python train.py --num_hidden_layers=12 --intermediate_size=576 --rope_fraction=0.25 --qk_norm=false --init="uniform" --init_std_o=0.0 --optimizer="adam_variant" --warmup_steps=597 --schedule="wsd" --decay_shape="linear" --batch_tokens=65536 --doc_mask=true --max_steps=5440
MLP neurons of a small language model. Each row is named by its layer, matrix (down: output weights) and neuron, and shows model dimensions 80-207. Each number is 500 + 25 x the weight over its row's rms, rounded and kept within 0 to 999. Numbers have three digits each. A neuron's up and down rows have the sign that makes its largest values positive.
Before each neuron's rows, "fires before" lists the tokens most often just after its 100 highest values on Wikipedia text that the model never trained on.

fires before: "s", " well"
L8.down418:536504468483523494527479523499513501488506523519475473470516500466518473537473526535479533522549534508472500482527511480524441508488483493482487480458510506458479528541527510537450488492458516515505440513519515479489484479517494509548510480505436500539538510506544471469565525473526542498525536472529489479494510478477485501519528480491478500531494512488543484535490530538537510469506

fires before: "\n", "-"
L4.down511:485555490480529520478511522522448522510471471506516492498497459492521522494518542531526506503489497509498499506497500504497505478492515497508479521527513498425519470517461477519544513463473587515520506455515504533518450481503492467532462490493480490512493534511483453511513523510517508480510524453498521507514483512508473494473476503485508467483536509493485499520494480482520473491485

fires before: " to", " by", " as", " in", "s", " that"
L9.down314:515542502506528478514475483509521470508485525538490475522497545520514500508495495508497510494479511510539534542534505471523521502514497467484533473539517478490518522490502489469472479505495487535520519470533490480495474503550494539509516504489457491560482473510533524473470468515499517522505519538522446538513503498473482488537494495486516536495490509525504504507502446516515452487546

fires before: ":", "=", "Youth", " by"
L4.down458:545460483515490539482541530536473469519501541515479470474547529499517496512514473480496485529470466525513519473480466490533504498538480540482475512494517501532527510507518491562465534527503478481503481464492487500487502525476514498483506456524500483482488513488508470523503509475561541458510460461497533500543491522491496498542491536515521473455535468509491524478530519510517494475494

fires before: "\n", " "
L4.down105:517533488484473530492547509496476564486515497496495479518450475473500483534516515515488525499506527510507517517511497489546507465495537477512536486540515499442496500513542497449505470449465526516512523526516514489507463495468473500555494536539521486525515492505497515478450499493474503506461500515480514449496482528516468483484482494493474506519496481469552487498494483527518496532491

fires before: " |", ";", "7", "5", "9"
L4.down333:494489485450515573517448493497563475477504471492514493480486489502514507486481463488458458487478542480515542499494512530501480509502504522514462473468470464505518514505479577498481508513545494486480506458504498488508510540469513521503483494489498522513523511512518517526544498521449459515452472480526494497514479470536525505557476505504493541505509506509553520542523477509525526484503

fires before: " ", " as"
L9.down299:538448512522503465472516521554526538552508500477463489485475491549514474496498527460524533441498479528507486493482475496523530537485513508486481570527508509525519472482505488491475533493507497500458467495503509433482551492492464503505518506477521522480473474535473482533465480516483485554497503494501463508531487515511506528504514483481502467507512520497490508445514522494472510461501

fires before: " |", "2", "8", "5", "1", ":"
L4.down573:509471509492491494511515526484506506520522513483491536532484486523513494470501569482526531578530498539517469489483476567491513490557463491495472481565487511498478448458515522481490508534457489541487505518468535529481501542525499506477544462449539469515482513483517492519486512453496514511530482491489494512527456495539483529528495506488474479464502487518513497445501494494474546481484

fires before: " |", " \"", "\"", "s", "5"
L5.down385:514460538527474492483509482499469447491581477524465548484467525501452517482488517507480535511467536522486502495523499529503484512500450524486506495495496493542504501487547471514524500479515560472493493468514473516520550482531500469473529508535551476465465518497542533494465548549501519547500492513523492496505515506480477532489507498530511438525533503494488490500493507540488479496522

fires before: " (", " ", "2", " Apps"
L4.down19:481504462485464479472460528505434472485518516543481489513466496488514520483492526498504459472514473482495479537486478518524528520499480512507475517519544511522477505517518529523514499498461543449463512501515534468503506491543499481495489526535467494523509523518468484481473501483471523525517509449516491498459507536503494491444480549507434484485557503462494505484523487526459463505511

fires before: "\n", "ham", "mo"
L5.down450:510522508534515514516526516508538489538452529456503487504523477504509502495511493512544463499518479494509483481456471476489526511511509485485525491530536523503524471497512580537491512509431528514478503460511534476511478436495545493476510501474511509547513508482495518514515504501451532513510528463503466483535494511462488495504516495437484541476489509550475476502441482492521511521564

fires before: "1", "2", ",", " Party", " to"
L8.down112:470516509541526486494467497500479444510483521481476498498495498515481517484508512508514508502435470505476510494509424537524547496538476507476488494522458556551508510469495477500515492490514524522504491491494508471524496494501554499505449512522504538507545496537490496505501484495526497538487513491532483518546501515506487527478529503523492524471507509496464472495547486499505546489494

fires before: " a", ":", " an", " ", " |", " by"
L4.down428:517483512485500524540468514526543474507488504502453523477494475485467501509489520526498495520503465521479478517434457485520463546500505523457471502480501480542516539533501520546449502516486497490532482491489518527473517529543509483469471489468515499443537507486491517513504532450495480520511508507551526508488457517533497480489502487514489537498505479476486514504505519478495480478546